Weights of a small GPT-style language model, trained from scratch on English Wikipedia.
Size: 8 layers, width 384, 3 heads of 128 (1 for keys and values), MLP 1344 tanh GELU, vocabulary 2048, 12.4M parameters.
Architecture: LayerNorm before each block, biases, tied embeddings, capped logits.
Training: a variant of Adam for these matrices, 731M tokens, 5901 steps.
MLP neurons of a small language model. Each row is named by its layer, matrix (down: output weights) and neuron, and shows model dimensions 256-383. Each number is 500 + 40 x the weight over its row's rms, rounded and kept within 0 to 999. Numbers have three digits each.
A block is one neuron, or neurons of one layer that tend to fire together. After each block is what it responds to, as a language model described it from the Wikipedia text at the highest values.

L2.down481:495430473454554410527540477499499508527497507534460491489423478564509471528469517532439469468510472554472514430473540560517558485523486475480516480507528500500611450497520518526484499508472509508460454518526476436444541542520473556457458424532534494478538502485503512534554509462447449495543574515483543472482467551439507484527463649461489467501533523520494528483460493485501534452472
Table header separators

L4.down325:537543427504464535518525517540571551476472527543434482499544433540498474479454557539522467459493511536521492625496555442543481513543502489526489498484480524493544508541538555440463489495467534508479569517549448407482546486545524490526455442462536540565466522465467519494558465567507506472469390526454497492508533523483530499474508576513597473476519548481524462499455576470454494508486
L4.down654:423555537543448440477521479512570459568460581516556514523488539477519555443488463451543479503466522471460427471523558556549436492419558539576535486486524459520475490474591519442491513487531514501515521434505535496525487503465474501530548461469494450498495530479488524493451558433569601516499538437465477438586518541447450519493544577462478438551553480523497472467549530548499514513458
L4.down983:525469542427508509498428492454561417479519458544507503558511451508476526524452588450469496478495461449542450435515460494499526504510424457511503524481489481556457469533499433466531460523481561547544468553559463505516478430475461542525578457489585507535588479511470479541523497482484513531572473553551512548505483512556519520493445529505497555534454583523499545517512437480452455477523
L4.down1221:521429526489555547565478455502546509507533516555553540487465505515438501521511499535491520516448471460550504482534492449457576510496534552507530479600460482502469475478639495522423546475521504456483481525528508479515478504567507486497501561503534501513466526501466486481525496515500531485548624481490537549540489570513461450478602511485421564509529478523475519527485589492487440524457
Currency amounts and word fragments

L3.down87:446550515515482465497464545545533448564519493565501530478555464497507558473535485511498464498452509499521485546521499455509496435486439506529526415461475470446608497472533524496476530526434418449480542458510517569474517541466536486482459515572533556516551508539496467577527546550496481516531490505496520485502486489457569418491511489483510527476468512492474473531516521504493553525451
L3.down177:435462553522526494532533502551481516455504510457461529513568469479494469487546495478542485465527523512448509432481469466545511464430493502413536490500461548521522422501477548436371553518515449540509558605536517478515540509472447509484565518479481541500527528489482532542464558555492484516503504471540448473498570476530475473575504490449472464440448498554477524508533529504511465491487
L3.down244:499518478465506516423514508508544514498494539538457520512515416504535519518516492530533455532488566516518557453508566477503523507531436455450419498443555522555501508610516491571443571428525497535455598554540536508533536544516477539548532498493506527500446436584481431456472549461484575508461491495525457487447548510480486523537497505486447536441504528458499522514513442522540537446516
L3.down299:494522544471570477400506477525465481496513581552545488557419485523445485515515493571554474522473467412586492494498526499475454482363436501498516524463479529491473481516491500533491522509483530543463508443509465441486472487474459459523519404518555526509506516544515521474434459601517555539517496518460576524575479475474434534442434485473409458511553454497485425475521485529462482486492
L3.down504:521520474564544484550564520413451560502520408513444478544547532543449491427509487514531502498508468482525507486545507535486466531538498518507501563500464518556501484551500387527449480484505462519487551567477536470533473479546426611435534494449492491464509490495489552455516468582553531468490517477472424514590557543500488524523504542547430536497522512514504476528518429478529510401489
L3.down505:466422467523505504468565550482490483542514528497554462520526527501458482531511565596509533469478506513627492492469479553485583498516453531499506502518499521502585503567454521512500504577523470514529390478507450501498480533579524366451577568530492442505500511580524476468465488486546509485441463556476530464488428497512467540471503499477493498531526454482448501475447500467498473559505
L3.down611:417507498486564460477506469494417490500476515553504490552474497493431456482490503483538503445484437478450488523513509548525511415537401501502563554537612548534526502431597478446487481467506517484540470560558531427655530486509456510446447561453497515533506478486505522544417501520473486462484500455461469490441503465503471508467548511506452445535508479521520503441539519494529527465446
L3.down772:503535460462506477508417520553542479489486491444513522475552466521461524515492473535505427587554536426535509494460556527541518532559559529538507491538516503501549553411504432487446539414521447499475469529519517571556492506452526448509499514481574425435515494441475524511485430503491545453490547517480478480521502470466522515569503473470537516481476493426457512597535546487520530515482
L3.down893:448471539456529519550443469539512497489470516514484522457502568530502511518431482511412527430541542533481514540433548436617533581572530520573482495542462540570539496510480536600453486534533445494460428528449522496498531593558484535436434480531411525510534490494516512581461490518482472532514494580574460493540576542436543522547484466488465418470503523503462535444475487447452469523426
L3.down905:433521503454496485516565482512483485484520486459563486449514500410460466567477536517594490577553512577510479505453504481476522473447601549579478553526486520468495466496515456554480501490494517532498551510483491522545544400513510442502491453513512475501465502451505506473484449486588471498583438575476554477520452520508529492475502550393537433519441446502491553552476550534502489440525
L3.down1013:421537488623502528566525557607531473501504502522490479489447465544488521472498461492544533529500414535399496557525468510517445551516524479484478518478463525513453483509484508392448527501518453462464470503440446470493505505437497486443550491518537474488498514525419559459544475526542514496533571504435546431472499464516581444558486497429492499515503486527497431495531562497462530545571
L3.down1061:507542488470508505489506455604445506503533567476483409496457472439414473501426458519590499552521502508520514474505550504517510464526558478483483578413536492490532495501470498522478549515540575388510558442476518451560510518484516428473517506470453464522455523503474473511445493465476555535494484480467583460514452549489487413442541560505532490520512459515540488451481513478452529480571
L3.down1071:484515476576459531526485447534477538477473492489528464498522472537540542471523466503572466420486494489558482562517535458466513508519480417492555478513421507505554519552521517516526485521440531574531477449454456518497443534566507467486516398550580525506470554438517599577480491408543484484517490477511429527578485561496550488533595467515503498461551547455494502533461499540486520517472
L3.down1134:555506505495427496498498510577463444528498473506422481476553532414475549486549524466520552572515501443518391434512497496556463430456459418483476560524527537597473551539485476515511460502529483518524467555549505461588534547457473505492495436487539556447501552497460488437554557484440529505526515479494539553555557545497482523445481504472563485619442510506542464569479526473458495446514
L3.down1161:512424470473540488523482511514417475558500516468546465451472495557490550492467451504566518551398472462483498492511548455539431478544490484505587508586530489510518453443510510462426483553483489516500480497514484585461494515549517487421497427470569491535529532460534533474474510518478423438503502515529534539520510504503537481578481521401464514396465529478449512510476488525570492504558
L3.down1170:453582520485521493459524465428469522502527567540492482464514524442542485517485520552544552512465537479567540492547549571510450383442515529519493446520460477455470487516529500517401480522499548566516518494493525528462547498519475453443480542463546526495530523562485487539522557522586521491421529481476486487570570544495463483496518497483448501475474449539519525423457488521443549534491
Mid-word fragments after prefixes

L2.down1098:477505607522469509501485395481458546471463594526478472566530453445471525547539460509506450542521466482519494461484480519505503587512459540541451537486490431440501500486559540537518493467491493589518547450470507436501433512482495509460519540478494480518502450487524434506490520483533522544518465505505444516475564533489496457503435544548501498461586461532459522501473470439476498504486
Mid-word continuation pieces

L3.down50:503470542506436530568509497562472433536518526476495497521505519477505512568464383514425458530494533561523546559495570457471423496479505516516476474493554475441514499471530497465469446503460480458484512454518487504527501466459393499488497453447484467490497545415410429497512480497510516519474510530440534518466573482544490511531475490450508485534446522456514476422547567523519458571454
L3.down208:557560560437522505519476506521484487525520498448478478484518492574469505428483464478487571592535475504486378534531490510518447552516484518495483513507503556491570476439502507533473499494396521500547541525526536491463521511577457511552489516573480434571458467449466386516506565518465465464467477559551514557542476487476508454507539517543500556496503517517547544472495521490546472478504
L3.down228:476518556540481433517482518491493558490465516500550521479496503538552508448501529498469523483580480510509510478488496429516479464452507499472569491536510474508467515490475514434477530405460535485467367523523469445542442488521467440513549554576495543532517510519501533405562526476465503460475502508461520475495451466475495478501499525454599426455530525476522489475489509495520452471452
L3.down248:491489558557455527479421523511534446502497514547484486457497546534495497528534481467492476487510562496391475470524482525524523519493437473526506498498412481467486396455458476541597527486537442541505488521487479491501470485502548641444444535548471505470479495449544534507544468538469452498496534442569490555457569543539523495516475542516512526484507459521412563531447551583455549453518
L3.down251:461534560517476507572447467558444466512541537536568443515461496484562481535515451395497453517527498517502473481571536507486466503497523476542443449443445461473457551519423481526514534485520555483509485492501483543510463520449430493483454482464539554537483448482393495567537503489528444477538455497459454477516490551486516540494447515469494513540518464502513556510497453471502478516508
L3.down401:515518547482466441413521517518477490485538488477513469570547462475549503454538506545493566511462490543544527526486468513568504511551542501460440465468515556513412524503533491487481484453493512503495582444427483477477507490545447530539578599475541454504467561478497580504523465451476533527563470548474406540497546525507555435515463461526500513522405542470552517466469503574497490460511
L3.down469:529477472561496521483542558508493479552573499437477524472495534485539500482490474536563438458484526531423565554526534502427493444476498544462467529466500420504457507488521492527575582457496487491508469612547527538503576455430543510515521442439504515558551577508525484476527443509485536543466547529510547540584505553529506476518516528439547474489499427462485492526523463405480489528516
L3.down813:455450515477474470512487429472508544421509508479533517548506466547503505414507532557542471338549545447493507571491513489452556485540519471481566499517465511565542524565503478466445451495564506568490530559526451435524492481547489430442534399583559454498433534577518456480482501469475549435467539495424443525518543483507515495550498476488540528506513534502513482550469561459493456508536
L3.down826:542460528498429545521501545530448429477569442524529472465588503502547507497600439467496495525459578530550543483551448476484548456487503503497460419435518464482425504414456511545525584479477529498495534509538533525540444483485460519497555578476469443481522490420504455516497517453479455472363541471540520562530504516459558554501498485521469498432463525508507505430538518527523501485530
L3.down852:518516550455475510527452458499499493447534476601499480469429448512527489440559521443518518487546517522496471530550508476536516485555466502466450539567443488470460505583528548535452451554520506540517501566478605429488446537504522518508454475546571426527476486524536529514552504498539522488523445496554471498518498455453495483514510484531467524446502478467518492548462487467556516517409
L3.down888:510536549404563543444520521536495535503436491533495486469377491544532517430472533510548574508506432482616520470498461515523441516565506600491519445456388476479497535494490541516494548422582527493576505486558500453525522542483497436484509473469530505543512524466482579460466461590456530569453480475486429453503458464493432492491516505469447435471523442517482506503514471477535533426423
L3.down933:526470496503430417463499497521465450527506546535504501520471581430529534529433530513469514501488483461521516486496487548460574460517494500440473462566511510490395536451442498459479511513503578490456460475538506496575507419478447440458431570520530507589474484559501370481516492471451493554508531538456481447420482461491608452487560556476506537536496531534480466511471535477502532564500
L3.down1104:549544492455465513497475545523552514502516568434461445453608476493526472541516510569503495460478510431487468494482564426529506522497638548438437518500522517457507526476542510444555476466483491514482527567491506471520422448491492386456492495518483555555449578473496533489558477537455503422488426555501452450418473529516498477523525532552541443568473501516510490438458488511535454515459
L3.down1139:478480551494547517430525515518496446553511508560455479522441475456452506515514418526431438459517491473460590531541517448474514548502482463487490533480471485509563535499545474535481525499478479474468477540533563522506477472432405466555426486518454507503544522415437457608512521473435492492399506572411570601507537482479405475506536510489565499484472523422551551495518483548555589493531
L3.down1181:477494467539499465471514555489549569467504532543454485507554477564400513507534465497486510479514502521461479559490471484535478434423528533482507563514475511499461478464544589516509475561430527468443500490530522459454481523460535444497499492467382485563460558500543473487481544528538432441462501391470517604516504566503506581528506443488517489501508448539612477464456524546515458534431
L3.down1200:471552478496490447476454507546480482431514464529491504444435523441508560567498467484491488538544537525552546510494523539464421581485513552454486502500497497525532542443558540445568509453476470515492455533515439533497454518478484530544497556530433517545498506513489431520522550550459527478464551524472556471427452457460530462486465448551462530533478517527430465486468531559424481525543
Mid-word continuation pieces

L3.down52:431461468524481523495540493507499503526446480514504496483503521469511505445472496520467440523471499577478495515556475512464523571526523563451574503522515566416486522538523478471526530423464560518545539453486435471450516494547425418554555484464461476483513534512458531522531557544540527495549483531523493461548439501464539498513580511533493462498500460420491443544508565461478626500540
L3.down81:488526525506497540549477421495475549475518432476547478525481482528588479507533504463464507560481525436523464480530504573467561538411460508506480516503429468521469522529499560461433434490538497516509482496497498547423569527569478480495535459490466483432447532407504518487530507502573513458523535591471522492491561514513453469520496468552522512468501577419495478440489490496568511466490
L3.down393:565535529497437552513451482416481429466487461508525536481535529567498468487515461392487517454539479469486447506532540520494445500464487452596477510551519503474459474518509495548492465434527476460426517534560523462581439448568531557530536445602521513546501507538482546468575467515506494424476465490541393575513416474522518520501511483449473460443487463534458509517514463476447502577511
L3.down419:522483544443486497504536533447482497532582505561474476513519495444543546471542519533418555462457586468594466497505460469518491472456609570523514535444527507555459549481478491538573521573501499488532499405458445510513459461523526535492429547478522445519498523539480496456394424485535451473482472499506498510509505519516582523536556544507427539549536515513476424518469479587548522472462
L3.down451:500511512544416513504551528448548513472440495535525536504534494514385554562545512478511540469539450424495565488488519500447521473479504502500500512537519477525524524522442495448538542503465514510464449572500468526541478439521513537521503461499502467544482426480568490524568553510523546498505519492451474392456495510527571521462523483513476551523510492537414537473504483502524544442515
L3.down510:527493536549451497635490483548503508492498538486491484506593462565432496460506453401582519470444482511471481527497490476506459495566525550433517484513436562506473498471441489531438481493530537495525494512390428476471477486450544515523464484540464529460452497547502523458449543519559548508618431526486482406539540454563481473510486493453502498493460438457494412451518549500505529523541
L3.down530:506504540495469544501477431488533485467459512552537529486545494541531519469524509447493481442516480527531452498517514516565560448527524470536464455506490495577579515453464492535462462413464447546426537508471511569442427546524526507507416542501464474499556553507515503515496487468493507505566470453543485473509441556504490452542444518532437448553496464497555510461529491524535445503499
L3.down543:489463483445527537528437490536519423538490484482551452464529553512532530515514511462495552523531483524488490508516493515484432510483444497539606485478423503439465376474481564480529521490532498450451515534541419573462437458477510499558556436496534548501518469553491508506533485504452501468503551449525564464461438432463558436525477554508504481571446524479476477515539491501487480569518
L3.down698:506454547572497495523511505544571518539448472468505551526474492476487464509539517480511448495547468447532441532521485510448452584441529425574528496462503531469493516500435528540579517580504504536481528455508510531466469473540486568536471486494502477486549514506554462510434513559492531498496507500539549460490486528444517458515523476524404517453492533497520542534539470535577485491473
L3.down712:517457459523503454525495444500473517510514482514532548485461518507439514506524527458507516496471542429478471481490521512501457580510557432459539533479537510480413441459532590455432578465462487507498459541477589459518467505488474528531494488450472436478463480539447478504493491484579516490517626514518496521492440572418384452518516468472487500523481532530526509468535509490487551441491
L3.down962:434499602475486477558482512488469469518478563447472481482488557532470474509477532509513541523479440490498486524497576529544502489471475464549491544448484545472492509473488437454527476485577508419489464468615513563453462514450471524493506567500463478472438499561522495531517466431494473511512484631518478520536497521508444457511531505493558494532475507461555478591501528551467496447510
L3.down1018:457475432452519442477546465455491521458509608550494483499555475479487502480499472568478485579519467463556541480553475393539525500496540528395464574468489524488535497498504505498497515548492425481546446452504531515567520468565474517481586531434495468559482505507493524523491565496520455459520488461597560489484566529442579502511498472466543468473471474504515471564520430496462502514465
L3.down1148:542497405472427534528543478464466498434539486528561431507523575487543481523551471494388450560499480471471469558389489546473560557505522559442498528483544500485508484511476462460542499525457575544523564444549492485529434511462526435487453536453472408614534506439521503516489497507582506499443508450530474557501393471468557430526456471501531539505507466499545508476464512559511508379554
L3.down1189:534446569574552454509474562519481471506524493455494499521455481528542579457560474462528488446531524473517469516516534527447490570513470530504460472516502522457511516470439493484412519523494557487525450573523476438493460522520478498507480526422519513478506468534455461552492471548530499502556514490488550459525480449559481521515425503505530484541487480589506467500581539490542468543424
L3.down1207:490478441433466450452491471469475547459531527527462516568496551447475454567484608564481525486499425581450566486516544482422498470483559563495445548557548493490536483575471498488443474504500539441451443454550575522506491651475411509470508553490528462517413510466511497477462447493482453510581536490480462523450498520511546530482582475457494442472493518521454510488474533445484464473466
L3.down1266:434501560530441420530561510556478509483516556509518480515538527444452444490524438520458554497541485516542513533493442497534515562487500474507473485505440526512464443484493568532573526554453416474564477487500555486518414528504491474526526555502585480483460540487472486523483534507478527527494463514421537458457503474453573518462498511527490556443457513504497511545523459549475551452472
Mid-word second syllable

L4.down711:555488512532533495514468544503537576489488424529535493487444483503483490505486453468484492550503485553525450527505441492432584563543496417505436446513403504515508470565480538585522485469497570473518533512534492472521576510473493442539412532499565514453552490527449495479508515435443507519588534509540499511472509502484436470547500558474540469468480460442524548483485536439492487491453
L4.down919:542538511527538506565522437477516550563497458497567448452459497547501490508572438467438520483498535585536434495477521511478483534517494419480555503468495499520569505510434525495456510531521564456443452525512445501527592521518530487532464479557556500527441511519438571473492445463464520479548495471462420474517546531457497475497535494472507469510470443481527498439477502457514469556454
L4.down933:590470519432531425507505459475533484499519462523475480489498461473514425471485537556423472455528533563539513553395358464469429484519457545481511472561557554535458583440494494462518470486504472562487492452503614426504457481526513533494524500554487531470547502508507535443492427502506441550575476495484481522502441449497517563484485531528498452438502509412511438492466467483532455457534
L4.down1277:573535498474492558440528451494450528515448498470497470520462514573522512544564480467496469517513430565514478524536523516447543516513482479489527457449494521487481541528487480500475464537485535505489524552525456542530535523515520565553471557515517518496569407531501494579562522486463494484555562470499456538507571531546492463487549531454521485515489526518406471444463523518435515483437
Table header row cells

L2.down1236:510619485542559477591549531398448531537451488452515501475632483494496543473432465490480471472505492525450581481492506523477413511538509564522512570471447537526509523535518466457503515483517472507443516530573553530504476455477551521450491534543502501585498440495552497503498487523561493482522517515475464521449473558498556571513510525502478566486498501503492457520452475517468517514493
Mid-word fragments after prefixes

L2.down800:506527506492517504462410444528461552503537475463533513530465505525543502494399533485558436505495504494522541553495493465516563522480522482527488482502501491561498492489472514549473518464482522566417536481455495510473551500427514402459518460475514494519466481456424442508442497451538361438508507517437461528484496552518481455448557487436545513514467546498507464457551540506499552540470
Numeric value endings

L4.down61:468417487519490507508525531523457496430521498443480510490500494553509460505462511533532497462468589518525492492543492469407520500520479480473525499515544575518474508511561503525511466516493478485511492459473547560560560541509526450500514441519501437522441522514539495473530478499515561520528462498549474559436570476525490579502441484462530563443511430455476530542546468453430444517473
L4.down163:492492516486504461483413513507474480499489532428483508455515476524576480539470593581510481483541526543449471547551507534491487500446546491535540577545503476523529440511535523459515460496489461580497458505479490513539531472480524551554479459546477543465444522424481495512500525524545536519564519444574509504428531463547494488494537455365511521526587477502475525470514458543539467414480
L4.down315:578502520490444574582513471597550522476552491514472473504519529540576563534470522532536515503458444486480477530470431462484479495536521547449450431501432532498506499492580495463467504533402471466477590494566490494497511474542504495484496518525415552521519457439531559435518502504542520460530488482494473480466580499480470530512494439539447514489547592517519580462473438491551578466549
L4.down429:523519504455493498479506443515460502413526500528510489549602486424502487510541512507438487528491462458559529520491459496486510529539481463467525430537480515503453503426522483552521525552507549467432446494529527571499542441576520523467483493495503485524530500525472534510510508461493446515497513491505543485539453510346609486515489534553535412542569532446517549458537456506545569500445
Word piece after in-

L3.down34:531524462594481492461536496521442488508540551473465557497443533456497510583537575469470512487489479514518515496528529440551505577533461527433524529519538457513467473536449462472509486493498544442529433526486487458564466536501543529523491545543481495508536477491495417464488557445512492447472480494609558490489462485463538557479470635501566455539454477497488496562442481478572537503452
L3.down62:520487519443583532530465503511468539470485491494445519503479481563501573509495481477459480504554411578419522451491516563515486487494492458427377569493443473551538471479467563445437494491546428450498468460509505476441520561507469562525437508513499465498511544493431516518552534417467513559524503466477477499589546559478489508432510504495524545491482432461579513447473459485508561517479
L3.down175:537506435528462440477526489501498502483471555450541508502537520448559536532538539447462453525488494483455474440446452413517538467594490563444491446521558523435533439543520456585463515482427448517434559526442541512525447464533468498466562450485463465474486476521447555523426508434423490518534528433473515439493476427466514526537544551525554521471441525493465440538504511457490486531575
L3.down267:536561443484537488419545485461486528485511479528530487500508458474506504509521534538512456507474493507460536443558527479534499502504424541507453548515504436524501486484522507519482577519466614539557567485502507454489527474545472509478468433445523433445508507528409449488450506475465471507547558510578503517460481507524493475474432512487534442524471559559465488461487492526522516478513
L3.down351:527492517487517545537548470482529513545454511491498492523548484496531472458482536492533543481545433479555454445571610515452498432472482514588477503481439471491507415516542541490437493467502549518522452538492531504452493501499557534498474542425462515449564522447395531483535540535505481478476520516440495488523546516520392505524454560379454536530493398482430514442494485503560490478526
L3.down443:504561522521437464519427512487523475501499483512577467505546441495445487493444480514460478477503506475432541509467524519524434490485427493531431535438520473522467481560494480435490520509460503526549523511555508514507558409459491444555506471492491445540481444523527557569487475566464505478483506527530490511390478507462499439513523527482464513452480605556500442567490512486468557526455
L3.down577:452438515475540477483483496487454535458441480427423470500488455462534503576531511543562534503461427497500527483497518445423490455484483490520521474502494521504476512617438429520409512498528525516491563580443475494496456561469557483473504509489520561550607470584457500583484494502531440570512471466511572471495479502531529484535462458496534490514479512542496496520540476496433500486555
L3.down704:468506576544489539465486555507483485517571468542571478479516511569539478549553470464498489473473509470514551485464571537493478517457493536515479505521528464461451515508507452556463505542503461534462486429477523545514474554562493525485484443527601541555561440480454544481494509499467531378426523566551531516540565487467580448589518536464513522455442462505498556510550477529446485513480
L3.down789:473531538521497547542576504403443458495471488533548578468484505586466398464469481540492514462431511467538480535552506526538454462511471438536525481543484477466542553544480486482494479509523535534498480565416460429578541549465458530430448498500536458519522428504450539478497554502463522421501494481423473418581503472530539475541496540507544504518489481572434504537531497444570523533525
L3.down896:506469448474534500510438539596517464545516578512515468489493547501415506442570536484538495512471453531462514431481557545463523486488515513450456447423594540473503459510503460511508564538529410592462522471455426520484537427515539518489521501490478505493540536547446471524514514519507517537467492487487417495457452467547487491501484512454477475444487498425561491508540510459508476464496
L3.down940:576510488543541541515485519520541489493563456535543494419458464417521534485506482520478498485564477569525424430481547470497450466509510500501534559526535507463494439538455477492492577502451522522530478488467522530529479496502466538527434491519558464489536478545466472533421455469498467524540533495450501461552549496474468538463535531468460516548527473538459504494441450468511517551440
L3.down1007:554519457545530492534479465511526572589476454521443486486543463473490417477513492467544497510478473449456559528508503507450469511503452541405474441521562541522496501540468497473554458417487509495426413513450449510527573508498471498522477448455496520458492487455496508512451523471505506484485509455527420452523509492488488468470466514530512500530494532558515474511497429487518527554511
L3.down1051:502411451460512438451554494498528465570562482499517581503532546510406488512504553502480487493497443480572553470458504593491522524503534577491439513496593553498559548443515550508542519536514513497528528483487513533542487525483511506488551485480510548533498440476517554404532480517534460560499418497450473525435540465532462512449487441479437481542538485548477503530472477497444475499461
L3.down1065:506466487552419513561539521538593475478553416597582543422513464465547566545528499498517451520510565482435503562564508488476524495537545469477500444528503501558520482452477485535472442471533581483513418466485515479537397569564499530577491535515576512506498507451533478459488593463539456488509491439510525504509512513488447451482586496529528454462498494555464493531499580439522545496479
L3.down1101:484440521456542490546505494482471504486524454496490487546441492474422445534496569479504513445570433481535545464549537497456498549532514503558435491496498525582518525565429500523480455496515471507548497459556519522520615468475525540499514524489492462469475560556512518424438513498421461510517474460500529502533544554480491560434459564436526487509445446524523519424532500475523610507477
L3.down1147:397511461513540528482541593517539559493499530486454528573494532545532471509540525464545498517599511550618476481485551470554456447535543501450456501488483482463460492493472524510481499551483494529507557462568514484451509533481458574502490558464497500524494541511451488493500578496517518481455489545541482458469453506443488489495565449426427482537467512489469551497509524522469537531482
Fragment after "re", table pipes

L4.down119:442529485524493546490467519548447536535428520496462490516529494503493531433507470523524467439506485462494502497548504570450496515492488510501587452532495558511511419457464420410556549513538510517486492436503509525522484524424448481435513462431436444523490527517466516532502484531507496548425617542420595459495486487480487488537476480544570488492488487450478515555425535512534419522503
L4.down564:494465506582475461435513427498567420472532489530525463495527501561491534430588513492529502484559518509504615456443471472550431484495457464490500488521475549518438513404507495416545423461467520525496483509430502546548425498588441539457499458537491441502565495556436511599475504467527460477493459541490549452563538489474512523483441515471538494500456526470578465457471503545448507479508
L4.down612:453476561483507552520418426446513463534524464509508455508526410437491410517514551476546590511565401522576476525479456463457474517533480451420476481420538492495530450501487484528573491501526544527547518484563482508502439495520544473502469451472455530555554508464555556461457471558498427450506533459475544435505588526474475507510581467499486524476497531509545419474541455503504553538569
L4.down669:534442552590587502488523466495561516517476478501484481494475445540486519509532458488602493554508492511531505508521626517462481498542460478502510559508479470537524458535482387521503442565431422544467483482418563436578488532497486530513464478496457474475438490516408490424399490424552517515492543457397555463525465533484472521483532560404508526498476450491458509501485522470511435473487
Fragment after "-o" piece